Weights of a small GPT-style language model, trained from scratch on English Wikipedia: width 192, vocabulary 5905.
MLP neurons of a small language model. Each row is named by its layer, matrix (gate and up: input weights) and neuron, and shows model dimensions 128-191. Each number is 200 + 20 x the weight over its row's rms, rounded and kept within 0 to 999. A neuron's up and down rows have the sign that makes its largest values positive.
A block is one neuron, or neurons of one layer that tend to fire together. After each block is what it responds to, as a language model described it from the Wikipedia text at the highest values.

L5.gate136,200,209,192,185,196,230,216,211,216,220,206,192,214,173,197,145,154,219,194,243,236,210,192,205,196,182,201,182,200,222,192,220,186,196,195,218,193,201,191,219,197,186,190,217,163,195,211,204,195,229,201,191,162,152,200,221,230,165,208,196,189,234,215,172
L5.up136,193,207,184,176,201,155,190,187,207,209,195,185,158,209,203,186,194,220,194,226,185,213,170,204,198,187,191,168,176,198,221,191,198,209,190,210,174,207,199,210,176,182,177,220,209,203,241,227,208,210,149,196,180,204,170,193,193,175,214,218,180,184,198,199
L5.gate209,179,207,185,215,186,231,207,200,191,221,190,215,227,210,212,160,214,190,193,204,224,188,209,224,190,206,185,182,179,205,213,213,218,206,202,166,217,223,177,183,173,214,246,199,203,204,249,199,195,204,184,176,221,188,184,208,184,217,185,219,219,185,196,172
L5.up209,167,211,218,192,212,227,246,189,210,248,212,225,182,222,205,166,202,200,194,186,228,218,228,176,194,221,174,181,222,221,190,213,197,202,232,206,207,200,178,196,179,213,201,179,203,192,187,232,230,205,173,182,226,151,220,211,177,202,218,210,193,203,174,183
L5.gate210,202,206,183,194,181,193,205,184,220,200,193,152,216,198,220,202,203,254,225,203,214,198,206,175,201,228,173,200,174,200,218,195,237,188,209,188,211,213,199,195,185,215,179,203,226,143,192,194,217,205,202,209,193,192,161,186,184,177,185,222,222,183,214,223
L5.up210,204,217,199,167,179,201,205,169,198,231,193,246,199,199,180,219,198,205,206,176,215,247,209,172,225,246,199,186,240,204,218,171,210,208,217,202,210,209,183,186,196,181,206,220,189,214,189,208,204,216,239,204,202,165,193,218,206,222,158,213,213,186,225,190
L5.gate221,213,211,167,176,210,195,191,221,209,205,252,180,189,195,192,178,179,195,214,213,198,214,162,199,200,204,211,224,201,202,202,189,206,164,199,194,201,206,196,210,149,193,180,203,172,229,191,214,222,238,197,168,211,170,188,197,175,207,203,186,197,212,209,170
L5.up221,153,243,197,173,184,226,194,220,196,194,199,210,196,184,189,203,215,223,238,180,194,182,184,206,214,200,215,197,213,200,229,179,188,210,209,203,202,216,214,207,170,208,240,200,176,236,209,220,189,204,192,170,180,187,189,186,144,182,181,193,193,211,184,152
L5.gate257,207,178,197,194,198,231,215,219,220,191,192,207,254,230,199,175,216,195,206,242,213,181,208,187,189,194,197,208,187,200,204,205,220,201,200,206,222,198,189,150,197,199,180,218,216,180,219,206,224,171,188,182,203,194,164,185,182,210,174,193,212,177,213,203
L5.up257,229,239,180,151,233,231,188,223,187,160,218,185,217,166,184,182,227,233,205,234,155,237,189,194,214,174,164,172,183,233,241,224,195,238,210,193,185,216,176,192,183,169,214,192,153,188,159,224,172,234,183,211,161,179,197,229,207,179,207,195,224,170,237,212
L5.gate353,214,200,175,218,182,226,191,183,221,189,213,168,191,240,200,186,209,199,222,226,206,197,177,187,202,218,206,193,162,189,194,210,197,196,196,217,233,216,207,202,179,220,170,191,221,150,184,190,207,221,201,194,200,185,180,196,186,218,205,232,219,227,183,193
L5.up353,208,177,201,186,208,195,200,210,222,243,192,191,197,186,209,184,207,227,225,202,221,222,191,214,209,178,196,177,220,191,193,228,246,160,183,184,187,210,179,200,186,188,215,180,235,205,239,230,192,195,182,204,183,178,233,133,229,179,169,223,232,157,193,221
L5.gate411,166,220,170,190,194,196,216,229,216,215,219,189,207,164,177,175,211,195,213,223,220,214,193,171,197,190,211,188,180,203,191,219,215,168,238,191,221,198,201,214,203,200,187,182,193,194,254,173,197,210,199,214,173,172,174,196,199,201,207,226,191,186,207,205
L5.up411,157,209,205,198,196,191,196,194,211,196,217,203,177,204,231,187,208,206,198,214,216,209,179,187,234,212,205,147,196,213,187,181,193,214,181,179,204,201,214,210,164,176,204,225,194,199,218,219,219,176,163,171,173,168,185,197,174,171,216,193,185,213,190,234
L5.gate501,206,242,156,193,214,209,193,203,183,223,217,231,208,201,180,155,202,220,193,194,211,196,188,203,194,215,204,173,192,218,206,195,189,151,213,234,241,196,203,205,202,186,182,201,203,198,244,178,185,197,192,180,156,174,207,221,205,189,194,208,152,195,218,172
L5.up501,193,191,214,173,178,211,227,186,224,178,238,197,177,187,201,141,171,204,229,225,213,207,192,201,176,207,234,192,189,211,221,199,205,176,218,227,209,176,211,209,177,180,204,204,229,212,197,223,192,176,187,166,216,175,197,208,192,166,205,187,184,221,223,219
Responds to: Word-final suffix pieces

L4.gate200,238,206,228,218,204,162,207,228,200,175,178,180,198,215,185,194,196,199,214,211,173,229,232,190,231,180,189,202,173,190,203,219,182,171,179,221,220,227,175,224,179,204,226,212,208,183,224,199,183,240,194,189,212,176,169,211,207,235,184,205,231,208,202,201
L4.up200,218,183,221,235,205,185,234,216,203,176,213,144,199,184,229,206,189,198,207,237,212,238,196,197,220,211,212,185,229,181,233,211,172,199,168,171,223,229,201,205,156,187,202,227,192,201,223,227,215,214,194,201,208,178,203,190,179,204,180,196,186,171,192,232
L4.gate423,207,208,196,200,230,193,219,211,225,195,197,198,219,200,212,184,204,188,197,224,241,248,227,206,223,232,192,196,182,226,230,234,209,171,191,179,191,200,185,192,160,197,177,199,199,178,225,223,253,217,185,173,191,178,189,218,160,214,228,229,226,199,200,214
L4.up423,197,212,194,168,189,217,188,227,256,188,174,193,225,185,181,196,214,245,203,195,210,206,236,166,216,182,210,192,180,223,245,204,176,211,217,182,225,200,163,153,166,202,197,214,250,202,214,204,165,204,205,179,160,155,197,224,189,173,210,208,176,158,196,217
Responds to: Adjective-forming suffix tokens

L5.gate45,216,203,177,217,201,172,197,241,227,175,186,162,189,210,182,209,205,175,247,226,200,184,192,187,202,182,193,240,165,179,201,181,201,215,217,208,227,181,189,209,192,192,189,201,196,174,232,222,199,239,191,181,205,209,151,201,188,194,178,200,220,172,168,182
L5.up45,195,195,139,177,167,189,172,226,195,194,203,197,200,179,146,208,196,220,209,178,205,210,185,142,216,180,178,214,190,226,197,206,184,179,209,238,209,185,190,215,195,211,195,188,200,185,210,222,184,208,225,200,253,191,212,168,198,233,171,215,232,172,178,179
L5.gate85,201,179,193,211,186,201,196,217,198,199,186,190,225,237,212,204,211,193,214,203,246,214,182,213,186,171,174,195,212,188,195,202,182,187,233,198,188,201,185,232,256,221,215,226,195,195,189,191,205,196,193,197,137,228,181,188,198,197,189,167,224,173,230,188
L5.up85,187,207,179,150,208,216,192,188,188,162,184,138,189,215,191,222,215,178,188,151,212,224,229,196,218,173,210,216,225,193,210,187,209,193,203,177,193,254,210,224,220,179,208,191,164,210,224,227,201,159,198,175,194,193,193,188,208,203,198,177,181,203,192,188
L5.gate199,190,202,176,198,200,208,198,211,206,214,199,212,201,221,179,246,226,197,227,205,214,202,246,174,202,183,197,234,199,189,205,204,205,198,176,216,218,184,205,187,207,187,202,184,207,146,225,216,208,223,196,194,206,205,191,190,187,223,204,215,207,216,208,168
L5.up199,186,207,188,215,177,218,185,207,185,149,171,178,193,211,218,224,193,199,176,187,230,201,199,199,199,209,226,199,210,219,204,216,192,227,193,216,209,217,209,223,187,195,187,217,227,201,235,199,202,205,186,206,186,213,205,166,206,186,157,204,223,191,239,193
L5.gate231,192,215,201,183,184,202,167,241,190,219,218,217,227,209,224,205,173,242,188,181,216,239,208,201,198,196,183,177,196,220,176,230,179,193,225,245,171,198,178,205,203,203,187,217,213,202,178,190,208,196,238,222,216,216,195,224,207,222,153,196,209,188,189,184
L5.up231,206,177,205,207,192,163,178,225,242,204,206,221,224,195,214,207,188,209,195,207,221,207,200,203,222,216,181,184,184,232,187,202,206,191,214,248,184,150,177,211,204,200,196,218,212,199,201,168,225,204,209,213,213,220,201,209,216,192,185,236,213,197,178,173
L5.gate351,248,220,195,188,187,214,173,212,210,208,222,202,215,203,212,238,221,194,228,210,247,192,208,186,190,199,227,200,210,217,176,198,190,195,217,211,190,189,188,188,229,197,226,195,217,201,212,210,195,226,253,184,193,246,250,217,207,212,180,238,225,193,209,184
L5.up351,203,202,226,207,157,185,181,212,209,217,184,207,203,216,201,236,205,193,213,184,193,206,220,199,230,175,168,204,198,190,199,204,183,171,189,192,186,225,205,202,207,213,177,170,214,195,204,216,212,237,241,220,197,206,181,222,194,215,180,210,207,185,195,230
L5.gate373,202,209,225,212,199,182,161,199,236,206,232,206,220,202,191,226,213,180,212,220,213,190,197,222,200,171,198,202,178,210,140,223,176,216,198,220,227,206,144,156,251,207,197,195,202,184,189,216,188,204,200,183,176,202,230,202,186,219,214,187,218,182,207,228
L5.up373,205,200,197,219,217,219,187,210,206,192,194,221,237,205,192,211,195,211,200,174,242,186,215,229,247,209,222,182,226,203,209,214,185,194,213,214,141,193,197,183,180,198,208,207,186,222,223,216,207,217,250,190,176,192,213,176,223,184,193,190,175,199,226,226
L5.gate376,168,196,212,206,179,217,214,213,200,199,194,199,242,187,219,195,213,210,206,216,205,215,218,183,185,204,221,202,219,190,193,229,181,167,212,224,190,220,214,168,216,205,170,207,212,200,205,185,228,220,238,195,220,182,191,215,188,253,169,211,223,239,166,204
L5.up376,205,200,199,160,203,216,182,166,225,191,189,198,200,207,185,222,199,212,214,194,219,183,246,185,183,197,179,169,211,196,216,193,185,181,194,208,183,208,211,156,210,183,183,182,211,201,182,208,202,213,199,174,214,201,232,209,168,212,185,236,225,196,178,230
L5.gate466,238,189,190,228,186,184,198,228,224,216,202,210,193,214,198,186,183,194,227,194,232,193,221,216,212,173,198,200,215,183,210,233,224,172,211,242,187,256,163,169,215,212,148,226,211,190,178,193,206,232,196,193,199,208,188,194,211,205,181,216,225,206,195,164
L5.up466,210,193,204,170,208,197,230,210,174,224,182,181,193,236,183,232,183,177,185,158,221,205,201,204,189,224,195,187,192,217,227,226,197,182,184,201,209,168,184,183,167,227,183,200,224,185,197,204,202,210,188,201,199,233,194,177,218,190,172,197,213,190,184,213
Responds to: Clause-opening preposition "in"

L4.gate115,209,187,186,242,220,183,212,197,207,213,209,203,177,207,148,224,214,170,220,194,196,217,201,167,170,206,174,204,188,201,187,191,156,208,209,186,165,182,173,180,226,187,189,199,225,188,223,224,201,259,239,187,208,200,164,208,204,219,194,209,230,229,187,195
L4.up115,178,161,233,203,162,203,224,210,219,193,206,221,193,240,169,210,204,159,197,214,181,213,224,208,198,176,196,197,224,206,246,212,205,196,188,186,207,212,194,220,219,199,194,181,187,171,240,219,223,222,197,208,196,225,204,223,193,203,159,185,199,201,177,154
L4.gate328,220,176,168,232,216,220,218,228,222,210,232,181,225,233,207,182,185,196,207,221,211,161,227,206,191,178,148,206,225,196,147,185,185,224,198,206,218,204,204,219,245,212,199,205,191,165,199,185,213,215,228,188,250,213,195,221,185,167,152,194,234,219,205,196
L4.up328,148,192,226,220,159,205,158,203,198,185,205,204,183,195,184,214,192,193,213,175,182,205,191,212,165,198,196,196,215,186,198,194,215,180,207,214,187,249,190,195,222,229,223,205,171,212,214,239,168,230,178,210,166,193,245,179,242,194,187,207,199,176,198,149
Responds to: Clause-initial prepositions

L3.gate25,184,208,173,173,210,213,216,216,211,209,212,194,228,222,215,222,211,221,196,212,226,213,172,172,195,196,175,192,193,181,192,250,202,190,191,202,222,216,189,176,182,206,179,202,233,180,194,210,234,206,218,200,174,165,167,215,200,236,229,209,230,213,231,201
L3.up25,142,216,171,178,204,209,235,214,205,225,197,193,199,227,211,216,235,215,213,215,202,236,200,205,187,232,199,150,234,189,197,196,189,184,166,195,226,204,207,221,171,189,196,217,212,183,197,239,193,195,225,195,170,182,171,201,214,223,219,197,202,217,216,205
L3.gate150,212,219,177,204,210,258,176,227,251,187,209,184,224,176,230,218,188,236,196,197,209,231,199,199,232,221,199,212,192,195,208,191,227,191,213,207,184,212,228,205,177,181,157,210,220,170,257,211,187,206,204,203,185,184,171,212,237,195,153,164,214,199,197,186
L3.up150,233,186,173,192,205,245,229,206,216,170,192,208,184,175,209,238,191,216,191,221,199,216,197,205,208,184,202,196,196,230,193,176,230,233,199,202,225,185,215,197,193,190,190,227,215,205,227,226,230,224,168,202,203,189,182,186,188,212,183,184,222,205,194,196
L3.gate278,200,205,196,218,215,228,198,211,216,179,161,187,235,203,209,191,218,184,190,218,237,187,200,222,201,237,193,183,175,204,230,203,187,184,183,227,217,206,165,183,183,221,220,176,228,149,199,181,216,239,167,183,220,190,186,206,214,179,190,165,184,206,193,202
L3.up278,223,236,179,196,225,198,182,198,191,202,186,212,193,179,220,192,211,220,196,194,176,142,211,184,195,194,222,189,205,213,202,202,196,191,207,187,192,223,186,190,140,214,197,164,197,185,155,206,220,198,223,171,185,186,162,204,213,208,150,184,221,193,202,192
L3.gate343,228,171,201,201,203,212,189,217,214,184,203,180,209,183,189,178,223,178,227,206,219,232,220,210,201,201,219,212,177,227,178,209,174,190,200,206,214,250,162,214,189,204,191,214,225,190,200,207,211,247,203,177,172,166,157,216,195,239,173,239,199,185,199,194
L3.up343,186,222,197,195,161,184,190,186,210,176,210,195,221,197,210,209,199,188,172,191,199,189,202,181,195,217,181,192,183,188,187,198,186,199,172,202,227,218,193,224,185,186,218,197,239,217,203,227,167,195,201,183,200,174,157,196,208,227,224,209,198,171,217,195
Responds to: Word-final derivational suffixes

L3.gate79,198,175,196,209,173,196,199,195,200,226,190,207,217,202,189,236,199,192,233,200,222,211,190,224,220,190,197,222,179,181,201,217,183,217,209,217,201,198,220,203,196,197,157,155,209,199,205,193,220,217,199,201,208,175,184,213,188,206,181,199,251,160,226,172
L3.up79,202,200,181,199,193,213,189,226,191,225,199,204,180,176,202,231,211,214,168,192,199,174,176,219,165,205,216,193,183,212,211,204,198,214,202,133,217,245,218,180,173,257,245,204,211,194,172,208,186,214,236,198,188,213,169,212,230,197,182,252,188,221,163,196
L3.gate100,201,200,189,208,206,244,219,204,186,210,190,233,175,211,203,175,206,188,210,187,215,198,185,155,166,202,176,183,174,216,213,198,211,204,207,231,186,183,172,167,205,179,170,204,209,185,243,212,215,193,181,158,175,194,191,211,195,213,207,215,215,192,212,183
L3.up100,220,209,191,215,216,202,238,173,192,173,211,179,235,192,195,209,227,183,201,195,208,196,196,188,224,216,198,201,188,188,230,176,205,213,155,202,189,206,156,197,221,198,223,204,231,213,210,179,186,202,196,217,205,216,155,167,195,178,214,202,212,176,155,186
L3.gate125,160,205,216,163,173,175,208,211,177,189,185,192,212,191,192,169,206,214,210,218,178,181,212,191,180,195,194,199,241,212,196,201,204,210,194,193,233,225,200,200,225,205,169,195,233,185,184,184,196,184,241,174,168,192,198,185,194,197,204,233,208,188,192,188
L3.up125,176,165,188,231,187,200,213,240,191,198,183,184,215,203,171,217,211,215,216,186,196,220,240,198,219,177,216,198,183,192,229,192,199,190,198,192,199,205,180,211,210,212,204,194,207,171,207,204,179,210,178,198,163,207,153,178,210,204,223,173,190,138,178,201
L3.gate407,198,214,190,215,198,198,210,209,238,197,184,202,215,201,220,151,210,189,193,180,205,208,201,184,206,198,168,240,171,189,188,189,184,232,196,229,229,180,194,170,176,204,184,211,232,207,189,156,222,234,195,218,209,218,157,208,219,205,205,223,215,224,173,202
L3.up407,202,167,207,213,194,188,185,172,214,212,203,202,231,204,205,177,230,211,207,220,196,210,166,188,206,197,193,194,213,189,203,188,208,222,199,223,237,202,187,196,199,224,196,203,189,202,187,203,207,216,181,188,209,173,161,160,220,167,197,175,224,206,195,202
Responds to: Sentence openers and name pieces